{
  "n_layer": 10,
  "n_kv_head": 8,
  "d_mlp": 1344,
  "vocab_size": 19395,
  "norm": "rmsnorm",
  "rope_base": 10000.0,
  "bias": "none",
  "tie_embeddings": false,
  "init_std_up": 0.0189,
  "optimizer": "adamw",
  "lr": 0.00118,
  "lr_mult_up": 1.43,
  "warmup_steps": 473,
  "doc_mask": true,
  "dataset": "wikipedia_en"
}
MLP neurons of a small language model. Each row is named by its layer, matrix (down: output weights) and neuron, and shows model dimensions 64-159. Each number is 128 + 24 x the weight over its row's rms, rounded and kept within 0 to 255. A neuron's up and down rows have the sign that makes its largest values positive.
A block is one neuron, or neurons of one layer that tend to fire together. After each block is what it responds to, as a language model described it from the Wikipedia text at the highest values.

L4.down175 [130 138 159 142 149  72 128 132 185  82 115 132 129  88 121 156 116 146 141 102  97 147 115 119  98 143 135 104 121 133 133  86  96 139 121 141 102 152 144 114 150 103 111 133 110 109  91 131 140 104 136 111 117 115 117 172 146 113 121 101  79 123 189  77 136 145 124 124 120 140 145 118  77 157  94  68 146 154 126 137 134 135 111 111 106 121 139 122 106 165 109  89 148 158 133 132]
L4.down480 [147 135 111 108 136  98 132 118 128 123 140 107 144 157 107 127  61 158 137 120 111  96 161 162 149 100 120 156 150 129 120  99 128 114 178  93 153 137 123 116 133 179 119 107 173 152 132 124 125 110 136 166 183 132 140  92 126 146 131 120  98 148 102 139 143 128 134 116 120 147  77 144 133 147 173 132  84 111 124 152 143 130 132 172 131 114 127 124 139 116 152 108 145 107 129 122]
L4.down588 [101 128 138 160 157 109  93 102  99 122 139 140 100 132 163 109 141 159 114 126 108 151 139 100 157 141 124 112 150 155 152  92 109 149 156 142 119  92 136 132 103 122 114 110 155 147  80 109 125 126 108 111 153 174 129 132 204 161 127 107 108 139 160 114 160 149  95 137  90 158 152 116 164 167 134 112 124  90 120 137 121 146 128 147 173 124 139 142 131 188  72 170 148 126 126 144]
L4.down1322 [ 96 125 126 121  74 125 112 103 115 117 135 124 134 116 158 147 122 133 181 101 128  93 116  90 129 129  99 137 173 141 115 155 114 111 127 117 127 100 149 143 123 113 125 138 146 131 158 108 140 105 111  81 125 155  95 125  96 104  96 125 106 116 119 138 150  67 130 162 150 145 120 143 143 133 164 125 119  83 120 155  99 108 136 143 140 139 133 104  95 119 146 145 137 147 146 129]
Responds to: Subject pronouns and ordinals

L6.down106 [136 104 124 108 109 104 168 162 102 142 130 104 108 102 136 117 128 140 107 136 114 156 156 114  97 111 143  81 154 110 124 122 107 154 160 101 145 129 126  93  86 179 102 158 148 130 129 162  90 151 120 145  60 137 133 127 110 147 100 168 128 155 136  99  94 142 127 123 143 135 118 121 124 118 121 139 145 124 115 124 119 111 111  90  95 102 128 112 135 158  99 142 116  93 136 115]
L6.down127 [123 155  96 133 112 140 106 121 149 123 149 130 100 126 120 106 141 158 157 143 166 108 119 128 152 103  93 124 141 154 152  82 110 141 120  90 103 192 102 148 122 116 153 111 123 126 164 124 148 137  96 176 131 135 120 125  88 100 124 123 166 117 122 166 129 130 177 102 164 115 157 150 139 102  93 112  99  82 119 122 110 115 110  66 109 122 141  97 150 109 174 117 135 153  95 129]
L6.down261 [121 118 132 177 125 139 113 114  97 112 137 156 104  95 121 111 123 179 141 125 120 140 109 155 158 162  81 164 139 161 116 156 171 153 135 140 144 133  88 137  95 141 138 162 123 151 123 113 127 100 137 127  98 131 195 135 127 129 157 164  82  90 176 120 165 132 122  92 137 169 153 135 110 160 113 110 104 145 121 125 146 128 175 187 127 160 140 111 124 160 155 123  74 103 115 153]
L6.down303 [147 152  74  98 142  88 131  97 133 140 130 151 104 147  96 114 126  95 133 117 117 109 138 146 167 113 131 128  67 133 117 112 122 106  95  98 123 144 107 110  98 166 173 103 138 103 153 153 141 106 128 128 137 148 126 130  85 128 129 123 135 129 134 121 125  63 117 111 138 111 151 132 134 127 117 133 135 109 141 136 123 128 174 113 127 149 106 126 105 115 103 101 172 101 134 112]
L6.down317 [107 141 114 161 119  99 168 163 162 190 116  89 116 124 136 119 135 112 116 105 126 183 149 160 158 126 154 128 140 116 115 110 133 135 144 156  98  92 147 131  99 124 160 118 135 186 126 164 121 117 117 115  78 146 148 157 121 146  81 161 149 123 106 153 147 101 176 141 128 113 152 135 130 148 125 129 148 131 110 121  95 129 152  97 143  91 117 130  95 177 132 161  81 118 157 101]
L6.down328 [110 102 136 159  82 159 109 136 127 151 130 191 137 152 138 128 123 134 124 100 133 128 126 174 135 124 137 159 126 119  94 114 129 139 104 127  79 109 188 136 142 149 179 120  96 145 126 128  81  99 150 100 133 130  99  80 124 119 174 110 155 112 123 180 102 137 120 106 139 126 168 125 159 129 132  98 112 134 156 103 146 114 154 117 143  97  92 129 180 139 162 104 148 159  96 174]
L6.down378 [142 133 117 179 132 107 123  91 142  96 115 129 128 122 100  95 119 168 118 102 122 134 126 132 124  96 119 167 143 147 103 120 149 122 149  95 137 138  93 130 102 135 138 121 116 141 134 157 145 115 129 125 109 171 167 180 151 152 126 202  88  68 138 140 150 121 107 130 141 149 119 119 106 131 138 112 124 154 138 130 120 137 121 192  90 145 149 116  92 137 135 152 119  91 137 135]
L6.down382 [164 117 161 155 133 156 153 127 139 164 116 137 135 131 181 137 113 146 151 110 156 115 108 150 115 100 140 112 113 134 114 148 128 157 134 106 119 153 138 129 121  83 116 159 149 149  90 105 135 136 136 145 154 117 118  98 112 141  73 156 131 123 106 122  97 170  89 113 108  49 153 171 158 134 126 138 111  97  97 123  83 148 160 106 158 126 106 172 100 116 109  82 131 133 111 135]
L6.down493 [121 107 159 136 105 132  90 142  86 137 148 124 107 182 157 145 129 124 117 150 105  86 145  73  93 124  98 137 110  96 119 143 123 130 141  76 112 121 126 122 109 114 146 109 167 151 148 120 123 109 130 146 140 152 145  93 105 145 116 144 125 153 125 178 114 118 173  89  84 102 105  94 132 115  98 126  93  94 139 125 102 136 133 123 149 107 163 108 167 169 148 114  94 138 156 102]
L6.down616 [116  99 118 142 124 152 107 110  84 143 151 120 131 141 105 108 119 110 106 152 107 141 109 143 137 129 142  89  94 142 105 125 148  86 174 146 155 178 138 137 134 103 152  50 138 134 113 167 106 135 112 130 101 156 153 105  81 151 121 117 143 104 133  86 166 124 118 132 112 105 154 154 114 153 138 168  97  96 129 138 184 162 140 118 123 137 122  91 124 149 113 126 147 147 179 123]
L6.down691 [139 200 124 141 105 158 109 101 131 110 144 131 145 125 119 115 157 153  78 178  85 143 174 112 133 131 100 169  96 117 114 160 101 150 122 144 122 117 136  84 145 139 129 173 121 127 137  86  89 142 154 131 151 121 113 140 134 139 178 122 132 130 132 146 177 108 124 151 120  95 157  92 160 146 151 161 122 137 144 132 122 155  98 104 150  95 132 115 104 122  90 115 156 103 151 139]
L6.down889 [131 135 143 126 127 151 116  94 128  62 149 132 160 150 133 118 123 147  90 138 129 130 132 127 150  94 147 153 175  98  58 115 133 145 127 102  96 165 113 188 125 188 112 128 108 134 132 109 118 127 134 117 152 163 188  80 109 126  99 117 122 116  90 126 139 182 130 145 145 102 130  96 123 111 129 127 106 130 156 114 116 145 172 131 117 110 135 102 105 108 122 142 131 127 152 130]
L6.down998 [ 96 127 123 166 102 141 139 124 127  96 125 100 172 128 157 133 158 109 108 106 108 136 142 123 132 154 132 131 119 150 110 137 102 117 156 128 105 147  84 109 120 107 143 147  96 134 126 111 152 137 129 110 100 138 127 150 112 148 145 183 149 154 121 113 110  76 156 137 170 132 145 120 115 159 125 150 140 168 145 124 123 147 153 138 121 114 100 151 131 147 181 158 140 101 129 112]
L6.down1045 [117 154 109 128  96  99 108 117 117 115 144 128 141 110 157 152 153 118 114 110 157 135 114 177 133 119 126 156  91 115 139 116 136 141 135 125 118 126 139 122 129 140  92 118 116  93  95 137 158 161 143 140 108 187 142 124 139 158 126 125 152  97 102 111 130 137 110 115 141 105 101 139 119 115 118 145 130 157 130 151 119 159 153  85  98  97 126 107  71 142  55 132 150 132 136 133]
L6.down1120 [129 108 104 138  96 164 139  89 108 118 151 128 150 123  60 110 147 144 184  74 163 130 136 168 133  62 162 117 133 118 126 135 120 119 135 109  95 123  94 123 128 114 133 127 111  96 146 165 164 146 143 125 135 137 178 149 124 166 164 108 152 125 116 149 122 163 119 143 131  89 122 119 105 116 139 131 134 118 135 126 141 126 149 104 135 116  86 140  60 120 157 132 150 111 136 129]
L6.down1272 [129 188  84 130 148 115  89  74 115 128 117 109 149 104 149 114 165  79 110 133 114 141 109 164 152 117 112 113 118  84 104 120 147 128 112  75 143 158 109 130 152  88 129 108 137  88  74 153 148 107 126 188  94 108 117 187  97 145 124 122 134 102 125 125 118 159 129 114 157 118 105 135 142 135 120 138 160 135 133 123  96 161 138 126 134 136 117 141 127 136  94 158 141 150 164 134]
Responds to: Comma after proper nouns

L6.down117 [137 127 141 118  80 106 135  74 120 109 122 129 134 121 108 142  87 143 156 171 136 130 122 107 150  97 102 133 157  79 116 165 119 164 116  85 103 115 163 142 135 145 101 154 132 137 124 124 103 133 151 161 108 153 145 180 118 115 137 146 122 132 126 142 112 120 132 115 104 160 106  90 129 141 125 107 117  95 130 108 151  73 152  97 124 119 139 127  98 175  86 103 155 144  94 119]
L6.down163 [148 101 120  81 146 110 121 169 141 133 125 109 128 139 130 136 112 115 148 135 150  80 147 119 140 127 118  97 134 143 144 130 165 135 143 139 123 108 174 155  97 122 134  87 115 155 137 132 203 138 115 147 176  97 129  99 136 124 143 157 137  40 120 115 137 164 126 106 152 158 160  85 114 126  95 105 119 114 141 149 135  99 137 101 135 155 134 179 121 139  82 119 144 139 126 122]
L6.down310 [138 101 144 155 160 149 117 119 151 146 166 145 109 107 165 141 163 144 140 112 106 159 159 114 161 121 137 160 133 159 105 142 127 130  93 131 111 152 148 122 137 110 107 132  93  84 104 128 139 128 127 111 160 142 156 160 119 105 156 147 105  99 161 162 135 111 114 110  94 165 101 126 129 129 159 111  99 172  72 104 122 122 127 207  88 117 106 167  94 116 153 146 141 119  96 150]
L6.down513 [122 142 119  93 130 156 133 151  84 125 141 105 164  95 139 135  82 123 147 137 124 157 139 121 149 141 134  85  92  86 175 141 134 143  95 116 118 111 149 133 134 104 116 117  83 122 153 130 115  98 124 173 148 110 104 120 153 146 124 132 103 116 166 123 106 134  96  80 142 158 150 149 116 146 138 145  83 125 140 140 137 115 126 119 130 114 119 124 129 136 116 150 144 124 126 184]
L6.down531 [137  98 121 137 140 134 103 170 131 157 194  83 122  83 118 115 135 148 139 111 124 118 161 110 135 134 151 125 166 134 116 104  99  97 125 151 105 127 137 144 138 126 131  93 115 111 166 132 128 156 160 177 117 104 118 146 123 122 136 150 134 152  98 122 121 151 149 173 106 107 134 138 109 154 124 155 166 136 132 137 138 137 121 114 155 110 130 111 138 131 134 141 111 109 131 110]
L6.down545 [130 117 135 141 143 158 141 129 122 165 145 120 138 102 121 132  88 129 119 121 152 138 146 118  96 149 139 113 109 111 117 133 141 132 141 122 124 139 129 118 145 106 147 117 112  96 169 138 133 166  86 146 126 107 129 146 162 161 139 156 158 139 134 134 107 175 141 116 100 131 142 151  89 139 189 104 103 115 128 160 131 173 128 132 124 123 119 135 121 117 144 113 105 141 153 116]
L6.down603 [116  95 131 146 166 127 167 140 113 132 139 125 155 137 191  87 115 121 163 125 175 171  95 104 122 152 155 131  86 129 112 151 138 124 153 150  77  93 141  97 138 124 142 100  89 171  90 147 118 101 152 141 108 104 117 125 106 134 159 112 111 135  91 170 142  85 121 147 121 188 148 101 116 132  95 153 138 151 120 170 133 149 108 118  96 138 126 118 146 153 120 140 130 126 100 117]
L6.down721 [151 137 129  72 171 125  93 123 152 139  82  92 140 117 154 153 126 100 142 144  92  96 156 125 174 137 114 159  96 113 151 133 174 102 104 152 160 115 123 131 145 149 148 119 153 150 147 141 105 161 115 131 104 126 140 137  86 143 133 119 142  92 119 109 149 107 125 108 122 129 122 111 125 116 156 183 143 130 159 140  86 114 104 118 129  99 109 122 111 107 115 168 113 102 173 107]
L6.down780 [149  74 122 119 126 119 123 104  74 141 110 132  92 119 142 155 154 141 114  66 124 123  62  82 132 150 108 171 118 105  89 112 109 148 143  92 108 154 163 103 133 106 122 146  92 153 121 113 112 144 114 137 156 131 101 136 175 159 153  77 118 144 112 161 133  80 156 137 127 105 105 128  96  92 154 145 103 139 140 113 113 130 130  90 114 118 127 162 136 151 128 111 131 120 135 154]
L6.down869 [ 97 150 100 150 113 129 139 133 130 134 105 118 128 116 125 109 117 129 115 152 102 170 127 121 133 143 117 127 131 165 152 111 132  62 173 173 147 151 152 106  96 171 132  68 148 142 135 119  99 114 119 127 107 116 145 165 135 119 114 137 183 155 135 119 116 117 121 120 168 125 162 132 132 125 153 142 145 124 127 105 156 117 155 106 114 143 174 114  97 151 127 133 112 156 114 104]
L6.down988 [129 153 141 116 140 122 143 135 130 136 162 124 115 165 139 118 121  96 125  92 122 130 149 110 107 162 121 141 111 110 113 115 149 132 120 152  83 163 190 112 118 120 114 103 155 157 149 126 130  91  90 113 125  85 115 135 140 108 147 168 112 138 127 142 149 102 108 109 107 125 110 134 123 147 153 127 128 166 131 105 127 141 141 121 146 152 130 135 147 101 135 114 147 162 128 123]
L6.down1093 [118 105 100 164 131 155 126 164  61 151 160 136 119 112 162 128 114 154 103 107  84 142 125 155 108  66 142 133 140  93 172 129 179 124 172 110 123 128 164 117 134 107 171 141 117 140 160 147 141 102 115 141 145 122 133 136 150  98  93 188  92 108 169 129 147  95 140 126 111 151 156 104 141 122 121 100 177 125 148 150 102 173 138 150 164 156 106 116 119 182 127 133 110 140 172 147]
L6.down1139 [129 183 116 146 125 151 132 106 153 139 125 114 131 120  54 148 123  96 189 150 150 144 111 151 142 104 130 184 123 144 157  75 121 114 107 119  90 118 143 107 127 110 135 111 118 143  84 137 111 118 126 152 124 121 123  97 139 123 123 106 138 144 126 126 119 101  93  83 143 124  70 135 130 141 182 144 143 100  97 107 133 130 129 127 114 107 111 111 162 110 119 138 130  91 110 139]
L6.down1155 [113 119 116 106 147 135 132 147 109 112 136 129 131 105 139 181 112  97  91 101 131 116 110  50 134 131 152 131 159 136 151 184  81 127 179  84  97 128 130 134 142 122 164 143 131 122 111 146  97 123 180 136 124 106 113 126 118 121 126 164 112  81 152 174 129 149 196  90 161 164 120 114 127 105 168 137  87 103 154 101 112 131 135 108 156 126 115 136 163 127 169 151 147 114 139  99]
L6.down1214 [140 132 122 107 128 131 133 150 147  81  97 125 145 156 170 152 116 139 124  88  86 176 125  89 123 112 121 127 124 149 139  97 138 120  85  98 122 119 166 103 135 113 113  90 100 160 121 114 138  87 132 112 116  81  89 136  97 121 135 100 151 141 114 146 101 120 124 138 123 169 127 145 109  93 163 138 167 172 121 136 169 148 128 143  93 134 127 178 145 117 115 160 134 129  95 138]
L6.down1311 [129 145 126 124 125 119 160 159 127 123 102 115 172 176 169 121  82 126 155 119 172 106 102  86 132 135 121 121 132 182 136 151  72 113 149  96 122 103 162 121  84 129 138  91 103 167 136 135 145 103 155 138 110 118 130 158 159 101 123 125 146 129  96 155 191 112 124 113 149 176 150 143 125 122 118 105 146 119 167 152 127 175 115 116 122 134 144 154 130 126 153 104 117 140 120 109]
Responds to: Subject pronouns before verbs

L6.down36 [157  95 130  81 133 109 104 163 125 153 150 120  97 145 130 127 140 140 126  88 105 130 102 149 142 121 163 138 117 117 107 165 103 118 103  91 125 134 121 117 130 169  64 103 149 165 149 116 100 105  94 156 111 127 132 129 111 129 126  90 128 156  93 111 150 118 154 124 100 150 128 127 109 135 121  98 160 119 116  93 158 143 147 152 144  72 146 177 140 157 128 105 137 102 114 132]
L6.down79 [ 99  89 127 162  74 119 151 122 125 130 150 178 138 141 121 136 152 136  93 151 153 129 115  99 147 157 138 141 151 120  94 142 154 176  99 189 129 162 108 124 107 138 145 137 114 122 114 166 160  91  99  88 141 142 157 133 119 122 124 145 136 154 140 155 137 133 133  74 101 127 122  96 140 115  79 154 115 135 148 117 151 130 187 146 110 141 125 102 134 108 136  87 110 140 127 120]
L6.down119 [111 112 135 113 150 139 123 135 108  86 140 133 101 158 137 122  87  94 131 148 130 134 135 110 159 130  80 120 101 140 158 167 173 146 170 150 133 163 137 158 132 142 169 160 159 101 112  92  87 117 107 133 135 146 107 163 142 110 112 109 129 113 142 133 178 153 146 148 138 136 161 146 159 115 132 166 132 128 146 159 138  81 123 106 175 135 116 118 138 146 147 133 152 148 142 143]
L6.down225 [113 133  83 123 108 137  93 122 133 162 167 106 123  88  72  85 100 118 151 144 136 143 127  92 144 112 135  95  96 129 100 106 114 104 101 154 117 127 148 121 160 198 134 108 124  99 112 133 121 171 121 151 129 134 119 125  64 103 121 105  93 121  99  75 142  88 155 109 114 139 129  91 150 114 112 124 130 162 131 127 150 120  97 131 156 139 152  96 102 124 118 168 135 106 146 138]
L6.down338 [ 99 135 116 128 121 136 168 139 102  95 113 132 131 146 119 126 178 139 157  70 162 135 112 122 143  68 115 129 127 122  99 150  91 137  77  86 105 159 128 121 140 139  87 114 136 111 137 150 109 163  87 108 129 162 123 118 133 112 154 149 160 104 125 133 116 135 130  92 135 131  92 102 123 111  94 102 131 123 122 152 107  97  75 150 108 101 108 130  96 110 138 116  78  85 154 145]
L6.down373 [123 166 144 132 143 155 118 151 149 126  86  94  96 135 133 114 129 168 135 135  95 155 118 118  94  99  76 166 113 119 114 102 107 139 120 124 127 123 151 146 124 142 161  99 112 113 115 144 141 134  86 109 127 133 154 137 125 118  83 172 120 130 120 131 127 143 182 172 133 157 131 149 137 124 137 107 151 113 162 150 100 125 155 109 140 110 124 114 128 110 117 176  88 108 144 105]
L6.down397 [113 145 114 172 154 103 121 144 142 161 163 117 112 123 112  97 151 120 169 145 135 124 110 140 170 135 135 156 137 142 137 174 151 122 117 130 175 127 126 100 109 139 137 106 139 128 109 152  84 123 154  74  90 160  89 163 162 143 142  89 161 120 108 142 126  70 116 123 110 114 123 122 143 137 130 156 125 151 109 125 108 142 115 170 150 186 116 135  99 143 190  99 105 127  92 171]
L6.down488 [136 124 179 121 125 106 106 139 104 178 172 124 125 127 156 129 135 121 168 165 104 116 145 132 159  73 157 144 103 132 154 150 102 146 113 186 151 134  98 123 110 110 137 170 132 134 110 141 134 123 142 138 146 141 158 160 138 147 115 124 110 207 138 113  91 108  75 150 110 152 137 105 130 154 136  94 168 101 118 112 117 147 144 144 105 149 111 106 170 107  86 119 136 114  91 142]
L6.down620 [158 109 106 113 139 123 113 164 165 144 121 130 109 108 206 113 117 106 118 139 117 101 108 116 144 140 130  81 149 105 113 104 114  98  96 135 102 132 157 170 123 103 147 126 177 144  84  96 101 131 138  80 107 118 141 127  93  76 133  81 153 157 111 117 141  98 139 121  97 120 149 150  92 130  90 137 128 103 152 162 146 131 129 115 127 109 137 156 136 146 113  89 143  97 109 125]
L6.down669 [151 109 102 127 119 150 140 144 143 124 122 169 124 129  78 134 157 159 126 110 138  92 130 133 141 106 103 149 165 134 117 161  89 158 128 126 130 147 108 156 163 155  92 119 106  80 129 119 108  85  98  87 131 115 132 155 125 106 149 147 117 150 119 139  67 160 151 124  90 113 122 105 154 109 141 105 119  75 112  90 130 119 128 124 128 145 104 159 130 136 141 148 110 137 138  89]
L6.down797 [165 131 125 119 139 114 107 154 155 104 197 116 133 145 165 141  98  99 137 131 144 214 169 116 103 150 117 105 122 123 138 110 126 108 150 149  96 126 134  70 171 105  96  97 165 112 140 107 166 140  92  93 108 126 111 148 133 119 129  87 135 134  90 174 147 155 112 112  99 113 109 133 130 147 113  87 142 131 139 162  92 101  90 118 133  85 132 105 100 162 112 148 134 146 148  85]
L6.down837 [123 173 123 156 102 135 143 139  85 124 126 128 110 112 131 153 126  71 125 148 111  96 153 123 126  99 130 111  97 124 113 127 135 122 137 129 130 107 163 146 139 129  87  58 131 136 101 150 116  94 152 149 125 128 116 127 118 169 110 158 168  80 158 110  96  72  91  82 174 126 127 112 147 123 138 151 107 130 140 111 123 102 141 130 107 122 143  77  84 137 162  98 144 117 149 144]
L6.down953 [134 105 123 133 104 157 101 122  92 118 177  53 119 185 138 136  92 175 133 152 180 108 134 102 117 149 111 168 145 104 141  92 130 109 114 135 177  98 102 106 125 154 123 128 118  91 107 164 159 115 108 151 126 150 134 163 115 122 158 154  88 102  96 143 125 134 141 155 109 116 140 135 146 188 140 137 157 138 122 164 138 113 156 125 162 107 142 151 120 128 134 102 166 132 146 126]
L6.down1091 [117 111 131 133 146 146 106 123 100 166 124 132 129 146 143 104 157 139 132 180 130 142 150 136 172 113 147 171 140 149 159 125 130 119 122 132 124 120 107  80  95 167  89 148 100 102 136 131 103  94 130 115 162 140 142 177 137 151 127 140 136 141 115 139 111 118 119 138 117 115 133 143  60 100 123 125 169  85 165 125 147 128  76 111  89 141 127 128 129 145 161 159 127 105 127 117]
L6.down1288 [161 106 105  97 109 117 106  96 106 118 112 157 133 120 122 140 117 109 116 126 152 122 113 142  91 170 106 106 114 117 122 121 151 129 137  96 134 149 109 153 128 131 156 103 142 140 126 119 135 119 129 144 131 101 147 128 125 144 167 138 144  77 116 135 128 150 172 141 116 146 161 138 133 117 172 139 124 113 133 126 150 160 119  92 123 121 120 112 101 125  91 105 170 111 146 161]
L6.down1323 [ 82 101 127 136 151 112 135 127  94 121 112 107 110 156 140 146 155 139 107 105 113 158 126 168 169 166 163 120 153 107 155 161  89  98 144 110 130 106 135 134 146 119 112 127 123 134 166 125 105  98 106 148 108 129 124 141 177 102 128 108 119 132  86 120 106 111 105 170 141 130 109 135 173 149 149  66 165 158 125 139 144  85 112 126  91 127 110  87 117 139 106 101 108  71 138  99]
Responds to: Year final digits

L2.down1317 [119 143 148 141 130 117 114  97 115 157 158 171 126 132 114 151 103 104 143 125 142 130 141 114 104  79 147 149 141 108 104 142  99 108 157  85 113 107 178 143 138 150 154 115 118 150 104 152  96  72 124  95  91 112 136 145 111 122 168 146 127 112 119 126 123  89 123 136 132 150 120 131 151  83 143 135 118 145 128 117 132 167 118 170 115  98 118 117 110 130 106  94 115 116 118 143]
Responds to: End of noun phrases

L4.down657 [ 98 138  89 133 131 135 108 132 127 152 155  90 106 139 120 154 143 123 124  67 104 154 145 118 110 151 100  88  99  93 145 105 111 145 151 134 178  89 132 145 135 128 136 139 123 123 109 126  84 155  99 119 138 129 159  97 112 172 138 127 117 106 111 137 160 147 133 144 101  90  82 136 122  99 105 133 144 146 159 121 132  99 140  93  97 108 184 102 113  94 164 146 121 144 130 132]
L4.down917 [115 109 113 125  96 119 174 133  98 135 102  91 137 129 123 125 115 144  95 118 110 134 125 137 108  81 151  87 178 156 101 125 142 144 109  66 111 140  66 130 152 116  77 135  84  80 124 117 100 175 147 124 121 143 136 147  92 146 129 135 134 154 163 134  98 155 136 118  94 120 151 118 128 149  89 117 156 169 125 129 129 131  99 109 162 151  83 121 109 150 113 118 137 117 146 123]
L4.down974 [131 133 148 136 133 138 106 146 149 129 151 135 141 202 130 169 117 123 125  82 153 119  94 119 115  88 109 132 176 128 131 136  88 103 116 119 157 124 128 118 111 118 118 117 122 114 101 157 124 137 126 147 146 164  93 124  88 121 106 112 114 118 162 157 132  96 127  97 133 101  71 126 154  92 116 122 127 148 130 157 101 148 118 145 134 113 139  96 146 123  99 108 152 123 137 111]
L4.down1329 [116 123 118 122 130 114 113 106 126 111 134 143 114 109 115 115 117 139 154 148 129 152 133 147 105 129 126 131 161  96 123 110 131 143 109 136 145 116 117 105 108 171 117 128 177 152 113 119 124 111 126 113 161 161 172 118 159 127 147 115  83 161 114 150 134 121 151 165 129 147 129 102 133 159 101 130 129  98 112 140 137 124 128 118 106 165 129 147 125 138 143  83 105 130 119 162]
Responds to: City–region separator comma

L2.down28 [131 130 140 150 119 152 117 122 106 136 118 122 110 146 127 119 114 139 154  56 114 163 131 144 118 141 141 110  74 136 148 150 152 139 159 107 145 141 112 132  84 115 137 106 126 136 158  92 140 131 157 118 125 110 136 108 138 114 163 148 162 139 117 156 153 135 159 146 128 160 115 178 150 128 118 141 158 104 126 140 153 145 113 112 134  93 166 158  97 154 138 113  91 124 123  83]
Responds to: Year final digits

L2.down478 [116 118 107  61 127 101  94 126 152 132 122 110 192 113 170 161  87 130 112 106 109 109 122 174 119 113 126 123 130 134 127 114 131 123  97 102 126 108 110 130 130 101 113 123 179 153 114 103 109  84 133 132 115 130 119 140 138 126 116 125 130  88 105 104 125 152  62 109 147 202 161 145 131 142 183 143 105 107 160 157 131 170 132 164  89 118  92  92 146 118 133 154 124 144 147 114]
Responds to: Sentence-initial subject pronouns